{
  "positions": "alibi",
  "init_std_up": 0.0377,
  "warmup_steps": 200,
  "steps": 7209
}
MLP neurons of a small language model. Each row is named by its layer, matrix (up: input weights; down: output weights) and neuron, and shows model dimensions 16-111. Each number is 50 + 10 x the weight over its row's rms, rounded and kept within 0 to 99.
After each neuron's rows, "fires on" lists the tokens most often at its 100 highest values on Wikipedia text that the model never trained on.

L8.up115:53 37 54 48 60 77 48 42 36 45 35 53 46 40 47 56 47 53 62 64 35 63 31 42 55 59 51 42 40 61 38 59 49 42 36 48 47 43 58 39 56 66 54 43 54 40 49 39 48 48 70 74 54 66 49 56 36 60 53 61 66 27 41 37 52 59 51 46 48 63 41 50 56 37 66 58 47 56 56 51 38 45 51 59 38 37 66 53 44 43 81 49 49 63 41 44
L8.down115:40 64 62 65 37 45 40 47 44 51 60 38 39 71 57 62 52 56 49 53 57 58 33 57 49 70 55 44 45 42 59 42 47 49 40 53 43 71 27 40 39 52 50 29 28 52 51 36 60 51 43 43 44 42 48 50 47 37 66 50 56 41 37 62 52 66 53 46 42 59 42 45 46 44 43 57 52 32 49 47 58 57 57 19 55 63 54 62 59 49 59 59 52 58 46 44
fires on: "\n", " \"", " ", "1"

L4.up502:32 61 52 67 54 45 51 47 49 59 57 62 39 52 58 47 36 56 71 65 47 60 57 42 40 69 43 48 49 56 57 53 45 47 57 62 34 54 54 52 38 49 43 23 35 54 56 63 49 43 34 43 61 69 51 60 29 44 56 42 59 50 59 49 53 56 47 65 50 32 33 61 46 48 53 59 58 57 59 44 58 45 43 50 43 48 46 37 26 46 43 41 42 45 49 53
L4.down502:41 44 46 48 55 69 47 38 61 55 42 58 66 53 42 55 52 68 47 53 63 44 63 48 43 44 33 78 57 34 33 37 42 53 45 42 43 61 57 39 52 63 66 53 41 53 58 42 38 51 55 65 42 63 55 59 29 40 43 54 50 43 44 61 38 57 44 39 48 42 47 52 51 53 40 57 35 41 40 56 48 56 41 51 54 42 49 48 40 66 60 51 61 40 77 48
fires on: " ", "y", "2", "4", "0", "6"

L5.up60:40 56 54 51 32 65 58 59 59 51 53 35 45 47 52 67 52 43 47 39 44 45 36 65 62 44 51 72 49 51 28 47 73 53 46 49 63 49 23 40 43 47 46 56 48 45 45 63 49 63 43 49 26 35 53 65 47 44 47 48 57 44 55 49 42 61 58 17 47 58 35 56 61 68 49 60 50 51 69 37 59 61 39 49 52 55 46 23 51 47 69 56 59 40 29 56
L5.down60:41 45 47 66 26 60 47 46 61 36 65 66 59 37 63 36 49 54 70 35 53 53 31 56 68 30 63 58 49 51 44 60 57 51 44 33 47 39 61 57 58 16 52 50 50 60 30 30 52 64 37 47 55 50 56 75 63 52 46 57 66 53 65 68 45 41 68 44 52 35 50 71 46 52 55 53 55 56 39 70 42 31 59 61 51 46 59 51 34 52 41 48 43 58 71 46
fires on: " under", " until", "-", " without", " un", "—"

L8.up345:48 43 60 55 40 73 54 49 53 56 43 53 57 59 44 53 42 55 54 44 38 50 60 55 54 66 51 47 30 46 75 41 56 42 49 29 46 51 69 35 61 59 60 64 56 48 48 46 42 63 51 42 45 55 46 51 44 46 53 68 38 53 58 44 44 58 41 37 59 59 47 51 58 40 70 55 38 34 59 57 38 35 51 55 37 52 58 43 44 69 54 36 47 38 59 44
L8.down345:67 55 46 41 58 61 45 50 47 64 62 51 46 37 50 40 62 47 60 48 69 44 43 55 60 50 50 40 55 55 75 64 55 44 37 45 55 64 54 56 55 60 56 51 51 57 59 40 35 38 40 64 45 47 46 41 45 52 38 59 56 51 29 59 36 34 49 40 51 46 56 44 43 67 51 48 48 43 55 63 45 49 48 38 50 63 47 48 55 57 62 06 62 36 46 62
fires on: ".", "6", "9", "1", "5"

L5.up110:48 62 62 67 51 52 55 42 46 54 50 52 46 40 49 32 39 54 66 47 58 28 51 54 53 60 32 55 39 64 50 70 35 57 36 41 58 45 45 42 55 58 40 39 47 61 29 69 42 53 58 54 53 53 50 55 71 65 53 60 47 54 48 36 54 37 56 41 46 57 52 41 59 86 45 45 63 33 67 55 43 39 51 61 44 64 57 48 34 51 33 56 42 37 41 43
L5.down110:31 48 36 39 51 62 64 56 50 50 49 37 32 45 40 66 59 53 43 47 47 47 54 59 46 59 52 43 64 57 56 72 47 40 49 60 61 56 45 60 58 66 47 63 59 58 47 50 41 31 52 62 50 58 37 51 42 58 49 69 39 54 71 51 53 44 27 66 46 60 60 49 45 46 49 47 57 41 60 46 68 37 52 57 53 61 61 57 37 40 36 62 64 44 54 60
fires on: " to", " of", ",", " help", " that"

L2.up488:51 57 55 44 62 58 63 39 52 56 48 44 53 46 56 41 58 48 55 56 58 45 55 72 55 59 53 44 41 47 55 70 33 52 52 46 36 58 58 30 42 63 66 41 43 51 55 34 44 50 44 52 32 41 41 75 51 59 53 48 56 43 52 51 49 48 44 51 47 36 55 43 66 40 61 60 25 46 46 35 45 53 55 47 34 44 56 33 42 68 68 66 55 47 53 43
L2.down488:49 59 37 42 52 71 41 46 57 56 56 48 12 48 53 53 53 58 32 46 53 67 27 38 69 56 52 51 51 53 36 44 59 43 49 52 58 60 41 62 65 38 62 47 53 66 40 41 58 47 45 44 53 54 64 39 47 40 51 47 44 47 45 51 79 47 62 64 36 73 39 50 47 51 24 53 53 44 43 55 60 47 44 60 46 63 38 47 66 25 26 50 55 62 50 56
fires on: " \"", "E", "F", "ab", "O", "pro"

L8.up376:60 46 54 53 73 45 66 48 39 44 64 49 57 66 49 48 47 68 43 53 42 52 28 36 54 44 38 40 46 56 46 41 63 36 47 52 47 49 49 41 55 73 58 56 51 42 31 66 59 51 62 41 47 51 57 51 51 34 50 33 47 44 51 59 44 56 44 38 40 55 37 59 39 41 61 51 46 45 43 32 52 41 29 72 20 40 53 40 40 48 58 68 51 56 52 39
L8.down376:52 60 57 46 59 60 41 53 51 49 40 46 49 59 60 42 51 47 42 55 48 57 00 59 63 29 52 40 57 51 41 56 64 40 46 61 56 64 51 40 55 74 54 43 50 50 54 52 51 52 41 45 50 56 59 55 37 46 42 48 66 54 19 57 58 48 43 43 44 54 49 51 54 38 42 61 47 67 44 55 45 54 48 31 50 45 54 38 58 38 35 78 56 48 50 55
fires on: " \"", " (", "-", " “"

L4.up100:64 68 46 54 50 54 49 39 71 55 55 60 39 67 59 43 41 69 56 50 48 53 49 57 45 41 46 36 56 45 46 47 43 52 39 29 56 63 69 56 46 52 72 54 53 46 42 49 42 55 53 44 52 60 44 55 53 54 50 55 56 43 57 44 46 46 47 53 54 68 49 66 45 48 54 47 60 51 51 33 50 49 53 37 69 60 50 55 50 69 33 64 60 35 41 54
L4.down100:41 48 58 52 36 52 69 49 45 62 50 59 53 58 50 56 49 53 81 63 45 46 54 45 43 48 62 53 22 57 58 37 53 53 55 54 52 55 49 43 30 43 46 43 48 44 67 51 38 51 25 45 59 50 49 63 58 50 44 42 58 71 34 27 67 56 34 71 46 49 52 45 56 66 33 55 50 45 49 46 50 58 53 35 43 53 58 49 36 57 59 61 46 59 37 54
fires on: " of", "pe", "pro", "e", ".", " Website"

L4.up51:52 53 52 57 47 40 50 60 50 49 40 62 44 21 42 51 39 44 58 40 38 41 49 37 80 54 53 49 36 61 57 60 60 47 59 51 48 67 36 35 48 52 46 64 40 42 44 41 52 30 44 35 58 53 45 54 54 48 52 49 65 56 69 63 58 34 48 54 69 38 66 46 52 68 47 33 39 32 65 44 52 53 54 54 50 32 48 54 45 40 40 62 41 47 48 47
L4.down51:34 32 40 36 60 56 59 42 68 42 49 54 43 61 54 66 42 57 41 59 49 65 58 68 24 52 51 58 62 55 58 61 52 38 47 38 59 41 38 66 45 47 52 50 53 49 43 57 45 53 50 52 38 63 41 32 52 48 48 37 45 66 61 29 26 73 65 37 33 55 45 48 52 53 59 50 57 67 55 46 39 56 66 41 43 66 57 55 36 51 35 56 64 40 44 36
fires on: " of", " in", " to", " who", " and"

L5.up753:60 56 34 44 56 42 50 35 62 63 36 53 61 59 40 43 59 53 41 60 43 49 45 65 50 54 55 54 52 47 54 39 46 59 48 53 42 61 55 44 35 51 63 35 57 46 55 64 28 27 43 39 52 51 50 51 38 61 56 52 55 34 51 53 46 26 64 48 47 79 56 59 40 63 49 48 67 54 56 51 65 39 58 59 70 48 41 49 54 39 42 60 52 42 33 38
L5.down753:55 53 60 47 56 53 39 30 63 58 48 55 50 32 46 56 46 43 46 59 51 58 38 55 65 34 43 52 34 43 52 40 40 76 49 37 43 53 59 46 50 60 57 40 57 46 62 51 40 49 47 55 62 49 70 70 61 48 55 48 60 38 80 37 37 73 48 38 57 56 42 52 44 46 35 37 51 71 19 61 28 54 51 45 51 36 54 38 42 41 58 28 48 42 48 27
fires on: " of", " several", " many", " Some", " two", "."

L4.up583:32 58 47 56 45 29 44 59 46 59 47 54 34 67 46 41 43 63 66 42 50 77 50 58 48 55 37 65 60 56 43 54 44 42 56 69 35 50 35 45 47 43 36 44 58 64 45 51 39 76 45 63 64 47 56 59 30 26 47 59 64 42 43 48 48 56 45 56 39 45 54 43 58 63 51 34 58 47 61 70 31 51 73 50 39 58 29 40 52 40 55 41 60 47 46 44
L4.down583:57 55 47 43 54 68 41 36 35 63 57 41 06 46 39 43 57 63 65 39 54 54 60 38 58 58 37 43 58 34 71 56 45 51 57 60 66 38 48 51 61 54 41 61 41 59 49 47 57 57 61 63 48 49 32 42 43 53 40 60 28 40 52 54 58 52 48 50 57 54 53 53 54 33 53 43 35 57 59 50 56 40 53 58 54 75 52 59 58 34 39 55 45 39 64 42
fires on: "2", "y", " featured", "ke", "like"

L4.up638:43 59 44 45 58 53 51 61 50 56 59 52 44 51 36 52 45 77 64 60 40 44 42 36 31 45 38 44 37 60 61 66 54 65 60 39 48 54 42 46 50 52 58 56 52 49 62 48 46 49 52 35 54 61 69 61 50 52 44 57 41 63 60 43 60 48 60 37 52 51 44 43 51 55 58 42 41 38 48 49 45 35 38 64 36 63 58 34 32 43 44 47 54 70 37 57
L4.down638:27 61 45 50 72 56 47 48 50 42 35 38 71 46 78 53 51 56 57 50 49 49 56 42 48 36 46 69 67 48 17 52 59 39 55 51 55 64 52 53 46 58 56 48 50 52 56 55 55 44 47 44 69 52 53 44 47 57 44 56 58 46 47 52 46 39 53 56 55 26 40 56 44 52 58 34 60 43 41 60 57 51 56 50 49 58 53 42 45 44 45 33 33 42 55 64
fires on: " ", "1", "2", " |"

L5.up377:36 34 60 46 46 48 49 38 52 34 68 43 31 52 37 49 32 41 49 36 51 49 44 57 53 41 35 56 42 43 42 38 55 32 43 59 43 56 55 69 36 55 61 58 54 31 49 63 48 68 43 47 49 39 30 63 49 50 46 43 54 35 47 56 39 45 56 50 51 42 54 55 46 62 44 46 45 49 53 39 60 56 58 64 62 48 46 35 54 46 70 65 46 72 34 49
L5.down377:49 48 40 55 40 47 46 29 49 53 58 54 55 67 46 39 57 47 56 54 37 71 42 48 50 38 62 59 39 52 62 41 71 42 39 60 55 56 42 63 47 36 45 54 53 50 36 60 46 57 32 40 59 60 38 50 66 60 65 55 40 54 39 48 43 51 35 67 40 55 59 62 42 43 58 69 39 62 64 45 64 59 42 39 53 63 40 40 65 55 57 58 42 52 65 54
fires on: " on", "-", " post", " inter", " under", " pro"

L8.up72:45 56 54 51 54 52 58 39 39 43 52 57 45 53 50 44 59 57 55 36 60 45 43 46 49 55 53 46 41 44 48 60 49 41 49 34 63 41 70 59 46 66 56 49 39 62 50 56 41 40 37 43 48 40 66 49 53 86 60 51 52 48 49 44 61 60 51 36 42 58 69 52 58 37 56 37 30 46 54 52 56 68 41 57 39 39 60 54 43 63 37 61 68 36 45 58
L8.down72:52 50 42 51 54 41 54 50 59 59 61 54 55 61 56 44 44 49 69 71 62 36 12 47 54 48 45 54 56 30 52 52 37 57 50 33 41 60 53 51 54 46 57 36 60 38 58 54 27 47 62 59 57 60 46 49 63 50 57 45 55 57 43 39 60 59 40 50 35 54 56 35 37 33 45 43 32 57 42 50 58 55 47 34 38 43 52 45 51 62 26 48 38 55 45 57
fires on: " (", "-", "===", "li", "M", " W"

L8.up426:46 45 51 62 57 73 65 52 32 59 63 53 37 50 36 50 62 38 52 27 37 45 45 48 70 42 63 21 54 52 54 49 42 41 46 37 50 64 64 57 41 69 54 54 56 39 51 46 44 63 57 63 29 45 39 53 57 57 50 40 62 38 42 50 54 34 51 26 35 55 60 43 50 52 59 53 56 55 44 57 43 50 39 48 34 42 56 39 51 54 63 42 45 40 56 40
L8.down426:61 66 50 42 62 51 49 54 58 52 44 38 54 50 59 47 40 60 47 46 59 41 03 34 78 54 44 42 57 47 42 57 46 43 35 41 58 64 41 64 54 67 56 42 40 63 68 37 49 40 48 65 41 50 58 45 45 56 48 70 55 47 28 45 51 47 57 52 45 44 58 49 46 50 46 36 38 52 46 41 48 55 63 44 69 56 39 52 41 57 51 36 42 48 45 61
fires on: " \"", "-", "9"